Weights of a small GPT-style language model, trained from scratch on English Wikipedia.
Size: 14 layers, width 192, 6 heads of 32, MLP 768 tanh GELU, vocabulary 4096, 7.78M parameters.
Architecture: RMSNorm after each block, rotary positions, untied embeddings.
Training: a variant of Adam for these matrices, 437M tokens, 6664 steps.
MLP neurons of a small language model. Each row is named by its layer, matrix (up: input weights; down: output weights) and neuron, and shows model dimensions 0-191. Each number is 128 + 24 x the weight over its row's rms, rounded and kept within 0 to 255. Numbers have three digits each.
After each neuron's rows, "fires before" lists the tokens most often just after its 100 highest values on Wikipedia text that the model never trained on.

L11.up447:124122145109129095093138150106101178121098089134119126104153156161114152130110140116090174148130135135113099135163091096115141069121129117093127137139161153129152142120133144114103165099162133086120114143130151087178140141115167130175138112109112126137121144153099089156125145151105122144106133142165065067132094137108129132117166145131147150097107094123123127106119141131144096117093083137150157105135135138144090122134120147115157114111133162137097137115104070092129157110119121120127134058103139147144111140112139148138141141101112134094067089155121105132100114137109168140
L11.down447:130147143131163175157146122101122099133127160147132138139114098144109143124122149131150089131090120129096117125116137146111126132133089142160078155144145154119088119130091104153139116132125114157107154121135104134075122134132079129108168140097123161105136109099167139121133116103106111151143127145120159212105130111105140133129062127151117091131134107135121166142139146158147138111167153160112196134137142133098129108092078140114137138169106120108128133125168142098132074106149167097096130180108115120116123143141141137133160107120099068089144147094115108107126123116153099101
fires before: "2", "1", "5", "3", "0", "."

L10.up589:094111081164170131088128123099096094074106109137122122139142171124147141116142145126139194139096138115108161172100090111110150093112149125112162167102136125119191149127145138143129163124158162117145136149114138095133135118093130130174119124122099120121106176109110114178167117106146136122120146151127092076133123146134104085093147144122132183141125123080162104158156150134110130136152130149167121137153097123124132112120115107122126131084142138110109129160105114078140159152128141119126153093126123110087139126097137136138112137125123140097110102113146114188123110153128178148
L10.down589:133149126131125140147147110118135151174074157129177160133100130113097096113141121136152126059141165115150102088091171148127132147159113112144085127125123147124121154103143106088131117103124144112082134147148131157106117131159130114112118115117125131138100111108179118081111118150092141144108119130117180197110118114143133134177114135124154118155130127148085119137138141139152130155102142135104115121134116099090140167135166155144122093111144113137118101119173141109159175109153077151130126106099168142158090136154116143133079120107133072123155120160109148081137151133151137104
fires before: "4", "5", "6", "R", "–", "3"

L4.up563:139103130193123103122147155102153134135118115123133135140093177132140128089145159134090132151114155140122155136154088073152136092143113137129158122125155125091145127138135138096109135126127122082142138105196143115122134121089153177156158098079110178132131117108117107133134149129140118119124137181134124098144146133080148107132140116082114158114123136120116187102118124102132107109164127141142107086154121116151063165099100115160126112117073143134098078141141115142163130157127150144153167113114152155119145121108160164126173128119133113096110107139136116154109106100110138144
L4.down563:132139111121128042107114159137162133121156124126117156120109140125109180091120162124144181120106136150120161138137118144111165121128123135135134125137126095088070136126114119132139127119143159093138116145127135078131153162100163107109137127102039145115117142114115111126140139145124106148086133168219119129146133130154112090138124142133115135110120119121119124070163139111120130106128131121128088094185146115144120118144115153135173126127140163116101082140144085137098133124177096150142112130146137131118132120098109134154107189147135110082114115162134129123125131123122146154
fires before: "0", "2", "4", "3", "9", "6"

L5.up449:143161110143142146118135149116176133089114129158133132142121176084152138126128108117118129117160148130154087125122080092122113105088155103082210112113194149142149138119115135096088138104099122142135137106104080139137139108093138116141097103084107079123134143129132131126137078121144103180126126132116112096138146159138159109115149135151122143131135149108118137139160151116129144114119094096115113109146084091140143101135091174109113090113102135159121129097125123139123141148126124135193096087127101098143116130102086140147110135115111141115085061140145136121117141109143150124
L5.down449:135133126117088142137142135113130140147213096126115167124118126127103122149124123129109124125116112143134134117147145113151116122135130124147139125134158147103133125117080131129133134138139139151085114144156136113137132236195121124133131114163116099157118120084132155114094156132130106119122108088135153140126068101125120143121137120143157142139123121147148136104131115125129136108103152111140147152108150085134101122124151115118108003119113121137140089120136132130062143098131134084115136126144117129086168128156132110116103104116105073121124106137109143118088141090134111118
fires before: " ", ","

L5.up124:164161110135139116128129110095151142113072117142107151135072119133151131119097144140113131132140145143096111107127128112158133107119139095116128088129164167092144146130122132097128150121129167109162121082150136124153145134096131153153129155117080128098158121120175130128162117149092104127110153165138117105130101126127119071099152132104141140105107132139146117148163144149112129142093149124121125063168093096160122127105143173158115111151097157102112159161113077165113170104188099131169151113159157142155124111116126159124140140171139169104095117149112098134156100111140143117
L5.down124:147104122127092119113121129130107150136173084129080135129133159148113104121123153089111102173112113147146154111137131130136152094178150124127111130083157121137167168078057154134147130100170140144122125137136128097124142177139144113082156126146107142130114124099132119114127148125130117162107119151091066151088147123119085138135140111124095125125139142132121123100165126132119173062078138115120119155146147099141131132107124135135126128119129132104109120103177110153159104129090093136123097125117157151104134115120124123131106123127147228127127152151128137142129179142143108163
fires before: "0", "1", "3", "8"

L7.up507:112136115144109129093112146121133087097118089098131169136142143111105097149140128134108153139122109146134175087129115119147150102123149107119145141111145088138166142108127113120099150149096110104114128134160126118126164137101177151147129114115119101089111147121121126157132125163147092148096153146124090110147103147098148095115178166139118147113105102148115118093163132115117140194120099138154097140154100048094110102127110110151174089109126154084110111115119107150130158134091129141142117089151144147115096144094113154138135122121120115100088107125139162149128153101123197175
L7.down507:124134138103128149118096123135099128108152157101151114127116149111129149107119169105166140155160152124129118123134134146096046148196144111116112067118133120168067126117101112149126132114149169153094133114123163115153153122128113116141135135121137138129109112123080137136113123133096131130121119097067136126106098134141151155131165071119141131149150122130151105130149131106115115137138090140113105147207110120116148115119102068145135112101113147126114123146107112104139126111129172119076104120179159111109107123102151115123170116148130158160128159119094124133168121168137112181
fires before: "==", "In", "The", "===", "On"

L10.up694:129115085120171141092140140120112130119121118133099104114148150140134135110111129107115168108136142100124121123121058115148154131112159135107129151123144113114190116122143174093116161157136132093136114153119117086103132094107141136157103108092138129137100144126116075153118109160147143108098112142101099094133109184126127108073163148108162147134144127133109103075154139126131154104098150115099142135148107073133166102132139175143159101101122125091116158117129116099109141108165120144137157061124160118112111117105111116118152135135113118124107089166135105168143144140064165147
L10.down694:154144148141106147134139127104152146149060159102135088157123144164133125111151111116120145114144151098112153152103100142132150129091081140118088137120078119116143110115166110131140147102141053132142138132138136084119099143171128108113130116131180109095158130114129107121114148120111143099146137156123137155123135145159129129202147097158141132135170106126124127110144103153174116142138156120057149136188135117136113130144123108139142144131172158144142083116132147100133131103158121117151126118146141120139160163086164107108127089122132073138174151138140115087100119151116109135
fires before: "6", "5", "3", "7", "8"

L10.up300:159110112094147123127160174142148132114093087182098145158137147142125160143123127117145127150166099140123074141145125110159121146133127135116147186144187132129154106093116160149110115074142160133118112122120114126131100161128132096107123121118125099114099144140092116095130117088129187128115089114167142096146147140118132115144135163124142191115164109121121102125182081111115145089117113128137106127208113123117135122100108113151105128101136116140138132097131116155135115188117118117126122102088166120129178125120137144143148138154137116107078112101123112151158139161127145144
L10.down300:090124147146120131113132124112160143134044156068127135088150130131105109153140115105117154097079136114147152115133117123135122088150101133147121088131096116153141133167155116132146122140133115131142109134120113155126196114131108112133094103141084123118147151115099102145139102164125110079145125158112135057132168125146110144093161108144111110127076114100095146122117151134135119171146132121157142104112146117134138136140165136147153098138096115099162049127104101101119097070104123152119125160102110101112111130138111110096147089100113101089139125130135109119119129126098147131
fires before: " ", " an", " a", " the"

L10.up240:165141109098086121131142104106129139109133129160116114124134124110116169167166169101127148163153149141117114094116125140135166108128117098096138168157143169134122148110116088123145149089123142124116106092125079114136131102117144118132150147084091091118135152152111127149163121125158128135108123160147110112144144124100118143136132146133144089114190113083097114078146120122126153103138136136113097153119138146146126094121099128070134127094134219198133146092084105123152131138140058112146142113112132102124109112118084113143121124129145139106100109090135115147112118147100123106
L10.down240:114128108154146097111132108137098108167113118148129141141093113174116099108097100101132147099133111112135128118146108130145108112141125124174179133153111120156125116161124163108104149113145137094105185165164107143108132160099129142130119137137136097159131073108139137101105141157111159136152121101102096094100104122162096134083141144096163157144108131154114134095117157146132092130129120090150128139114117147106122167158109132188151118111162058118110099157113134108121132125205172150117158134103114137122137147122135124080092101145089101096123128128103153109141162160122126133
fires before: " ", "8", " and", "u", ","

L4.up740:107106141169116178147115122157133146131152110119131147146170186116112165127190101142133150128113150156139164150167133138128095134142109119098087112105150137151152114120119124158128143123171147122112109111128089122140165139131123083115155154092129108147121101110169128117076108109146120171102116126139118122114124133088154136111135135112129148121109120150091107074177111144095109115161083135094136136138139138125110106128140133116193107114104150098098098162133108159121132100072126139120134101123153133128089115118108178153158082120147139146089107163144111151110165120122126175
L4.down740:116142125140128069136108135130109121127160151126119079104122115141128131146120139129155144138133129174125156130164134139109077120172147132134113123130114075138049092121142139121137123128139133142100100097138141016117121121143079112126126139132139130131113141150094161126124149133122125161146133099099136118132121119131132140121123130124140110177098122140154125181175115123139156188121127169118114149169108143118163115125105090131138137132161136110127126127125149123156127132079149094138075125142123126122038115116129136136134069202125146127104126135107134128115123125120135131
fires before: "-", "==", "|", "In", "The"

L2.up82:144147128100113133137111132101116110133117100089148118144101133117122104132163110131089106147071115137126130114153110109118135123156117136129148151100099153100119113093116148094138121168112175070143184144133150140102165136102133171112168111094089099185114135106117114104114147125065105156149127130096143132107147164110115157069126164130118158112132110143092131133133124102137142090140051108119152134118131092141132144121159147155126141109136149131100113104136112149096109149174158099089125122092136138107130141149162149133161142168156134122114154103132069123112150144099139147
L2.down82:128067120129122132127087187126138141136096140142144154066131119168147153107131099075196120133119153092123145169129124203124121137103141078114126135129124142128125101142141150083125129108104123142132169121200120122135123103126117137148137133114112137130123140119132108181162148161152124131117121133122146127160118140149131123129117127112130149133133146101124160093056142145104105173122124113118149130142133110115152108144140123148151088130132139124136073105107119152102128185131117084145117148141120138138058129130144084084133158127122153119129135153099074133159108117134131134
fires before: "4", "2", "1", "6", "0", "7"

L4.up53:149100137177109105096121151110167116130129116110119123128145149123141110139155167136078153153131153152124113166150096105135168097099121128134163124130162124086155145142143127091119125152112139085125134124185129100127132125082160174137147093093105140148139106123117106117120126138125107136066126207146123097122154160095162090123124110081100131101129136131123158081114131117173131087130109121145127100157116115140074157110074114164132104113093145084099095141119119139151134156123127114151135098111153132134163116110146169154150129101142109093125124136127130139079130127101117135
L4.down53:138132121105131066094112166125147132125148124133117154131120126122117172071116162126149210116110134147139150149127122142103156130116125130121136130126130091072079126139119129126131110113133174098132115155140133071127154150081157118122125128104073147137132140123113122137118145129141101138078129156190121130128129134130130090153129131127125130111125115128147119109179132122141143099134109129115094103188138122167108125145105144128173127145135150116101055137149104114068134125184089146145101126138141134122162128099113132140125169147140113073119099199125127120107117119127128127
fires before: "2", "6", "1", "4", "5", "3"

L5.up466:170123075180144112093155144116163104112106112129125153122099123145101120160151140124114127155090161152140100124132133119119137115163125116085127142151167090101155151123133127128153121113091100162163073095163118129141089140138154137139135134137097078110136152135159100155142139167115136119127107163154108100149125133130097081090138134105144136148098116148113107147178097127178103141090132112148123122122117101147116103124098124148178111138129113122091140144108072118086099161155109140151109082126128169143138152111126165094130146121137127105096078090112168104132122129100150117
L5.down466:148126152125142136093108124123103104130138156119086094127109114098118082124122166150124110128145151089152145098150116089099133158158118072090127088101171103121203110113124167124098133116135160149118156157140117122153152104141142118116134143135147145116114165146134128107147155107126148133123113114153158155099141158128109170160119112111144117166167156136135134094139111135183168097130156112129113114134098112114119107137168141111132133132111132155117126104192110147159130132103094125158112109107175114114109089144166126180129098127158134131127102152098151185127151180137140093
fires before: "7", "2", "8", "1", "5"

L11.up551:125133124160140084111182095100156145137092156106133134151105085110116144165135129134131115120152176161146118139119128133124148118096170146140126124115103141135168190117144115131128149143095099129166127110139139127131146111127129065102137114097105119077144121146114125112161101105175163065161152123128106102099107134092139099111119139111151108134124126072149108119135113090090131126100119118130144111151126107120149094172109100129125133150158171091102175084126136101150138149134051112107135134131133126164099114149128092147116175146151129113118090136132125151108091129129143139
L11.down551:151121122180122088135139110130078130156120131122145131068132110137114117112119121142157129139137162129141129148120124173125137064134115112130166135142124149116133119115081107147136115156145121121148127136109127114093133098115124121104116156108153174139047128155147140151091124124132109080145075118133121098129151088118157144157103132098129130109098124151120116134079144160138159172109158138111093142105116146154152139095104159143152137153112163124125161147147107098150107089175175134163191116152094098173112143115143112154147146142102104106120153115128157125133156143094093137
fires before: " ", ",", "in"

L2.up279:119092081133119144117115173121143152132056128117128131127122136092176065144182144126109142131092118139142136119133115117136147105123135114100151119078127133108143132133104106093159107161100162088169167144163120151100158102138101115123178101133126112141101123100157123125140117129109082110146124127125129126125144159132127139116144176136116167110148134132094113083120138120129123108113082101083130134142125092148119133121144141139134062108127125145073149106187130148142119159136152086155111118114145186111128126162143161129148121118107108147101109099115075158122152112121155135
L2.down279:114134147120128154107094128138131140138127189156129128057136134153138094119197119153133115141065116111121155147114144154102131118121133127105115138121118149076121157155128122104141125153092129119081175184141129120132134100131105119133136142125152119138129102118128106146099176168142108092118102097130176153118106136169119138112142139148111107078129133172140152108095134118100106163117123145125133133148160118132130113141127107158132133102126198132111092129125143163119091169131142109110134119153110141156141142112137101136202161128105140119134154117102068116155110111146143180
fires before: "2", "0", "1", "3", "6", " "

L5.up80:132143126124148141112094137097144148099104127132129113159101149152140143160136128113130126133122120126108119123121098094133146103108100105108193109129161178129139132124073135103121138134111186132160130099183095108148116082087135120133114112115070115106138163150166132128146093148119080132146111140120147106135108145131165093111169125132137090149132120098152147145155153114126142162123141123107107108173084133146154156125117175136120107125129191093131103131100094115122158103154103103159150098143165147121099100103090136139126141156140191098081092119128128118163105129150133123
L5.down80:133113143089105147124103139121104152112198114128099169132135128113114082135116153113120091132100121130129120117143141126139129088189143129126141158130142147137161126113105168114128157139166145149112148184137144125113100218169139117114162128139154130134128101111134110139127161142144132149090117075122115166100082107086112168136122133138132122116129137140130111090161087113132173113115128118133128149147154084130122115147123115137126040103114129123106115092151130119102117113078153115149118110125139155069133135125151128114124090105113096131136115126114146138073156124140087136
fires before: "4", "1", "6", "3", "5", "0"

L7.up479:157135103141098092082120131128122146119143111102136161121155135117122116155161152131069160126156190145135148095188099144150126111135144105107127109089137140138134144165084138132122175158109150125140133116107116117140166120081125130139100126150133103133128114138142122103071120169164094154104136138095127105115125160122161097131149153148101143115063116132126115097156129143118142170132103103108166130164117125111120133126118162136161099104169161106105041105132086141159137137080136128141133103135135122157115126130120161134099107125134146155090104132131139130109149114112150174
L7.down479:136106130116096142137080122149078131135118164120132122121140131098118109128102151121147132128150144136123130116119123149134029160185139130143130089145137142191106114124133131137118124127138151096103127149163162112120151104142132120132135105104157126146095114159117128135114132139173125119138117118065107200105076143160122131131145091125121120152144108135149126137153147104112102155129098137130108135187116084148158123125123098155156115124122144104112094119123108132136146120111185129119104117213147130136102136122143125133173113104133168162120154117078120139140141121139138188
fires before: "-", "|", "==", " "

L10.up341:108131144126164125108138121138093148073080109154100146152098167124097132105126134131137133150175114145130094143132145072134129091131119099098121114112142086135172102107121168097084134084120165121115081103160099143142118155113152137138145121136107086137099126136136134122084105135100152169115130114145102083086140148110123122145154133127109164079157125113105134109141128153173150147113111099108107142183139119109127138161099119089105114080117129131127160111137119150115131115106104100112077086137164144104160142134129162107085087138152141138114106131134115176113098116102129134
L10.down341:140134143111085148156110139109175124120119125095155129102141089153124146164171124105122126122103152108107131125138143158127114107090133115117117120145114153100115148111116128120152136123128094095143130152141175159141148114116105120127133136132130183134143156172142085100118110133128110117104127137092149053152134099146133098129111141130153094139160130137144126133119120086123140138127135152161150108071142139111123086087135114146101112131123142125133003151095095086158161114152162146165142124112090108134130110116113108147160138133113068095117139113112138154135134114128116165
fires before: " ", "2", "3", "4", " a", " an"

L5.up474:149145106133163154119099088119161141102102112156115139130116133144125129135133173173138129114144133128112118163112131086135127112098137101083107035136141079123150115132114144110094175093118163107160123105137104129155108143101162126162162148095068135118146073121142150135156146145143091133133115139144117104122104209143120128092191142125158167146114113126147129115128105123137099138125131132184094089170118127160128107162148137150154092120128116133117092137105092097140100150135147139158114117119121127142127129139128144121157140136141154101095107135140123150123114155112136154
L5.down474:131111140103106125101152180116100154117191115119107186143172095092120121147124165110096117160111099121162114135126124156111075115121115150143144158158134150125127061116084145136113104127127153119134150125153152126140140242151148127124126134100144129140098124129124124152107119122151134133076153106106151173103094121092128143107148117128105129150121137147161123078138135118118139075126103111132166129136125111109128119116116125128133027113127145138125096123144101154105130151100160115110112125123119150100127130134119122146145124156100139141116135126125132093127152150131102150
fires before: "4", "9", "5", "8", "0", "6"

L5.up596:156124098147126111123114139098156130108135112155136143131148149095131137131127100153109126141114105143127122153117080099149147100089102091084156120129160166084160147101132177080103156123092169078144136109132110133147125134083140129171136123097097101061118170149155109146116090150115113109145128154133110099175137121126126091122156116105129146078120132124131147103161141112103125157151142118122121096137117104153099099137150136125149099112116174147127084122107101127161171133152137132149108123101096131136145117139121156140171117156149184121090094139149124158148103128105182151
L5.down596:131131109143113133094100096156140131134176095080151142108147120108158108115138181141135132126113134123126136138163145135140129114114130163114125108132180141105167138110104145113171110153179176101127109150122141121117164166144121124133106131148081152144079136086125154126126149142148112125094158110147119154126123115068120113125127117138115114119129167116122133050152134119143167086112167113125144161121122144129096117122141141132158098115101153095146080114159114152123087101130141132150124130133143129111117087103113141133083142132088219123109128133102162140136173148100096113
fires before: "0", "3", "2", "1", "4"

L11.up419:122136096147127141107117146117107157101132082126125124098116124177100142104146110144118160151162125149157096179108137138108153122097174096098108149134131143131119156105075149148118124089133127113140113094145115125127097126089159121124095143138084076110121129164131115150088103147165179149088109144114119109133148150129113073137106095132146150099129099105122128153154110091139123144104084111133128085161102142114111091117109123141179144137088162160144138122106125124134150119097109124150122092166095118104117131121080130121132164136127143109084102167146124144112095124077171110
L11.down419:115101144126132098202106107156103164141142122123152151144155131180099166140122152175123136128133121151084129160068162153119142133163153148167121176110097120087122172119095105132113094127140149159127123132094093105091126178169084111146108139141128132109132114138119115128089173137137112159111079134107156134092110142137182136142122121153122109156095092156096091142111115142103141151121144144118073147149149138094147116107123085135138155132074088095105124122145131111120130133127153104102136127118119135123127116106145135118115140156120168151121121153124145142153132167134107146
fires before: " |", "–", ";", "°N"

L7.up757:134132143145117108088148119180128085094131100105117109114138152156155115132139126143121127112117143160128153163182098096159137108136130106143133134131132103151122130129124136128111144123117138133135131089155127118133135136111129152152101132096108097129142109140141140131141130179138106165128113140091119085113130101089159078146109126126120148132074103125133134100127075121108048138123104166157142101174131074119128118129111133114126062107136128080113094128122112104147127126062138100145131085118173121153104134120096133102139156135154141102051114129129106115111132135086162172
L7.down757:125091136119134144119099142125090125119129160120139163168140179088130141129121159112140128148169158114162124135171115120149061121168134124147134094121128134143085087123111084122128132121150151105093115140141162092137171145101098101151120148118145149147112132122084146172120141137113084173134114145093125160097120160119093113124138149088093135157117100146163112114144137107102118145163103136117122152167110116097148094115132079161118097123130180102078108102146094089106163125139192141121099101149152127130116135141169115120162123124141145146125137135146129143134161147129134163
fires before: "==", "-", "In", "The", "L", "==="

L7.up456:106144107155146128104124113155151158112116083106122164135116158146097145150135118149130133128147137136107126180131123149147144110119104123114183129141084164109126105085114126143144120157101138099120085079137133095112131108097174144152127147141087127105144123118109153158093136200158110127115114137107121108207125167155140110146114095135113129105153099117117160133123134119157087142117146163102116127162136125151119131139081113067163119149110158103123139164113162114158147127106140108127150084142129117161122083109153146137166141150116123127077136139133119137128066157124095133
L7.down456:130132109137149128143136104114148087147136142090126131119138113161082159127163124168139114097073120136126149155139140122154137155124167123152161158118111176129121092095117148152168135142100108118112148104123132143157138139114154113121136130112112171123098168089102102143150119099116137104133155149117159128095127161081128097147126165111142131123096175165123095117136122137104083156140167142120085132118146111159132161086119148154085138123160126139112152085114187110104086129184135140112139160172134097129151148137093098142107094107104101116144140135117130149142167119069102129
fires before: " |", " |\n", ";", " —;", ":", " "

L10.up186:143154100123167098120129154127120190137119106153096094145149131135098148131121143132106148094161102129141096132135082141134109125114131123109117109118188150157123155102106151138113136093134141123114103090133124140123161150094125136154124080103120090133151132148126093147156087117135150118126108098147120125113143095085119132107188146107131165126170180086051127099130107101176126131120109132153127099141122115178128069133100132110127093117163156151146155093095094115155140119136106101133104130102156119137128119121115114103118126119115122104091095152139084157146084111128153108
L10.down186:128126129146157125109136110142173118164080182139113111146142138155143111154146167143140111125110115112109125100147105163096113130095142135121145131119111102110169134135126106122143135152126120100166177183130130146158129121154140078128113147160085136118124150114120131164125137140178126106111143136108108030131131157192149106146121131127155152093139135136137126142123126167107133132122153108116099153141117108123107152136116129122136125140139089088140000113163158157154128157126137136147129142124115141103155126121132140133143117139151102136150142123164128126124125155098135126
fires before: " ", ","

L11.up529:144152126138133128135127112109136162073110133185149099153112143171098149125161116137122101132155171109107076131130131073109124112109092078142125117100135136090152118114113124130149170107154124173111153088161124103135097140158169155145140126129103138118171156094165125097127073178154107126134088168120140135140150130110177116141126127072122126059119128101136103118169116131148117119105101093119115138155121126120132094139136130106142119157124149166094136114133097123115146152130132124126118176126155113129132141108113149139144142117158148108111098095094111145112118193111137111
L11.down529:093110092114087080139150138139112117127129102126141138061080117129079128171133144165146105125140137116147118144097083135120122073089106154155150157128106117150156090104129140120127171129120161159122104093136120135118130100081139146105125151158103116132108116155099132114136136161137120156132117123159132051102159134119171090127134138162106151136133091165160115140126124141116103162129151134156147156129114148125124131093141159116143169105115117130091124104162123139118157128102111139108086139150117088131149131079106116113156162143118145138134095119137150090124177175137143085
fires before: ":", ",", " ", "\n", "1"

L5.up157:138156115142113116099112128144146158098107135085114156132139132130119133124143091120125133150103167133133146101161118111133142130169096112142164113125110173111127122093084128122103135157100156071145157123162139092166150141102118100119158135105109122135141127091185136108098121108122092109131105144157148138122098149117109154125125146094116166061148157156114134088131112124128146145155088119098144121171133123122125145139139109167160099137173172129080148130179110120070155150183167117172122100134128132152124131102122130139121081144156162151110150143150099143122127103086128125
L5.down157:133111117154165138132164156125074155147096173138114117097164146173123123146116076126149119149114152180179147151138143134125106107150133125144130134106149129142109132156105089144161155105127119145099164151110120155130133089125131106097128153126088126095142105118143111134159165127144107150130112134119144121151132148137127117107134069142125082090162137144099156134111121099155087151146135130144125131102162136103136106117073122147163146095091138119115134100116161115057127124117134104097131134134172111126148131153144142148149172111167146080138095179117111098109154170145088124
fires before: "7", "8", "9", "1", "0", "2"

L2.up393:132107121154132142128160107103113152149109098053126108115132155120112123134115122144126100156091101141139134143165123077174087125148104120115127117109138172110113118120099160096119154123118114107116154144126154164170154145107130174121167105093093136155146121099099101139114169122122128162109126138112128105095156161103125145078160143111123156087101115154134125108127159128103171125114082124143175101180156111147145147100160149138134144105108124135128081104170115122096133113137164107104124110125150153082153148140136165090149123123186125124126107112125083151104145120149150140
L2.down393:129146117141129103125118163111103112122131196187140106091127129140143134118166103069178109125150107081130131128087134207105128151129134097122144164143155138117126100134135149118123158136140144129172152145184131133093123073120128130141121131118119122156122171136132142138159072150113145137132112116088177130169171121171121116149127128138149146139128088088122139125056133098145114189135157127148099135124114148114151134170136122145127107124132132125143144124113137135156149163133081145135124122142075125140103101132128087118083132158128135122164107132114101141133109115119125128
fires before: "4", "0", "3", "6", "1", "7"

L2.up730:119112102144151137110159134081128157145124093055117123150104167130112143155141118123103107175063120163114140093146123092151106103125091119136149108084132158102127101130110145107107170151106127095120140146104126141129160125103112174137138148105076123167133138084107085134094136132121130159119167142118129090117166129117108157092164143116124165105104127121107123125127170125134159117144050129121153115150136123140142151119122135150126142117114124145126113108150123147090085153159171112111102146114142158061127141127149141080144122121158102116125127097121083156111124132125150133
L2.down730:118093107128133080116136176127139113143155155153137140096128130167139126112142090072170114142133111063122149134115118203085112147134136113128129158134150134101140118132130145085136157117102132154129137136200150144130135060122128118139115130109101117126136130121121196115147071143108159120119129137108191119170159126150137121140141100134153150116124133103135139141072112112149109187119135119127089094122111169107123138167154132155132110105142135121125108132111125141114129168106127129164104118135095114139091088111155074109129106122145128109174121132103129115128120110132117107
fires before: "6", "4", "1", "5", "2"

L7.up375:133153108175129106087093127110143107093074113106129150137094149120134083171143132142097156138118115172104124082111103106149145089116148106089175108097138143156167141114112146114099130151143123083121136145151139111147128134106147115148129099101110121116128190140143140157144127169144120136090184154141095119138120142140158112090148150125086158112100132138130125099159130142120126156100139130169144107144113091136108139123113122146136080122142153110115128118117107148105195119104149165147132081108154131101087125140134165108104160156111134114111139154125145172152140142111186128
L7.down375:137141137117132144166165100139118120130149135132116130118139123125089152113108154073146115160151150088161101095120161107143104161124128140123127139127113137126095133121120111168137112138116125097080059136132154117113175114143140126115145139164154165142105106215116145142130102133123132170096126126063139132088123102123192136136128061105132097142133122145138130127145149111113106154093113138081140134148142109129133135101076132113139097173109117108132108102147103118164115129114136127095100131183133097152135135117163121123177145098149135145147140084129142159138096150140126156
fires before: "|", "In", "==", "===", "The", "On"

L2.up662:089137105136143152129155155091108119152141130083139130138089147076109123177162123119081101162091130152112147106123112126119145103113101115149174123106128175127125109099096137075127129172142139085161178140146145122083176122084126159123156122145081133184123156116115110114125135152074119142148120153128147123132162134105101166112132160105130153141111118104084131128113145121106150116136038118143158131059147115120117122103147123138110127140145129133138131105153122157117157122135149082115116144094133137132110126119139127126154148119148137105115128092115088159125156132112136134
L2.down662:138084129141127097132127146137197148140123098106133160135113119168137152092128100098172122125158156053128165154139128168129111155097132101144127139111131130103141141131122093033120128129111114111115182124186120115172136111124114126136129121127122116123137098125142091126162112149143125146110133136143151113130169141156125139093128128136107141067114145119100141138102110110084086151131142122119101088145134134129122124144129125166132119122131153112094093099140125197130152161145147130136130138161136109132095135119177149119182093129158108121155144141113085133152095092141122134
fires before: "2", "4", "7", "9", "0", "8"

L10.up421:110119112137176089130154161121129122140099081135097118166093144172141161128142117150153145145134138131125114135118115128079130146131123146098146152082133155138139103100108120154105100041100146140104095126097098134111104142136124089142126102136086113139125127161118137163120089110189176185120108125110111097141142160149114145133164144125160145128136123123115165135079141131167155097129113141168132135170119126159101090115127131114112163082093113165169151102143108143158155150135146114139121112138143142144124113110088167088106119141120142114107137120147129173110130112153145136
L10.down421:152113125100159136145098153156170160125144133108123160132094113175134123121142109133138105117123151133115140124136120124139092115125134134142113133117151045138124120139175106096135128097154137101111090116092116212137119122084141117112108149108181127134127128112054126124149130139101123100122161080104153115110122116113149131131129124092121145128132108114142108155106151128060129160127105141148115130104144117088132145080121146136103132142136146118149157161140137076113115075137136116118192130116092150113165103121134146127148136125099129119087149105106062150122130138103130163
fires before: " a", " an", " born", " –", " is"

L5.up349:149114095163139126115125120121105113109128104138117145130117155142117132113118143148137136101149108093124159157131110085130130137131094136121137136143138169150109159135087149086124114076105154118145126093150121116181171155088159131133152125114102130086107134127141149125123133142082099120118144125149123098138101145138126124156167112106134107136144110138175115095102108110097113161146114141162127107155082126151129100102139178169128110089132167105099087127130082125113109167152183152151101118176148131137069103110132136126156138125168176153093097174126128100087080147126141153
L5.down349:121121143114126141118144159137140135105201103127122179129143145146110129113119139152108121121089123140160117130146134143134091116180141153133131113132144140154132124118078125125144126143140150114113135167120143145145103229144146111128136153097165130132112149104136102121119108124123117106155124104151096068104065129142136180130125167121125129084148125094112107106142142099108164121097109134091130148128139133116135129106105141127153007123100142115116156118118119132087110112112136118112126146133102111077096104127134114105119129135098166112114146177135129119125120111128110157
fires before: "4", "5", "1", "6", "9", "3"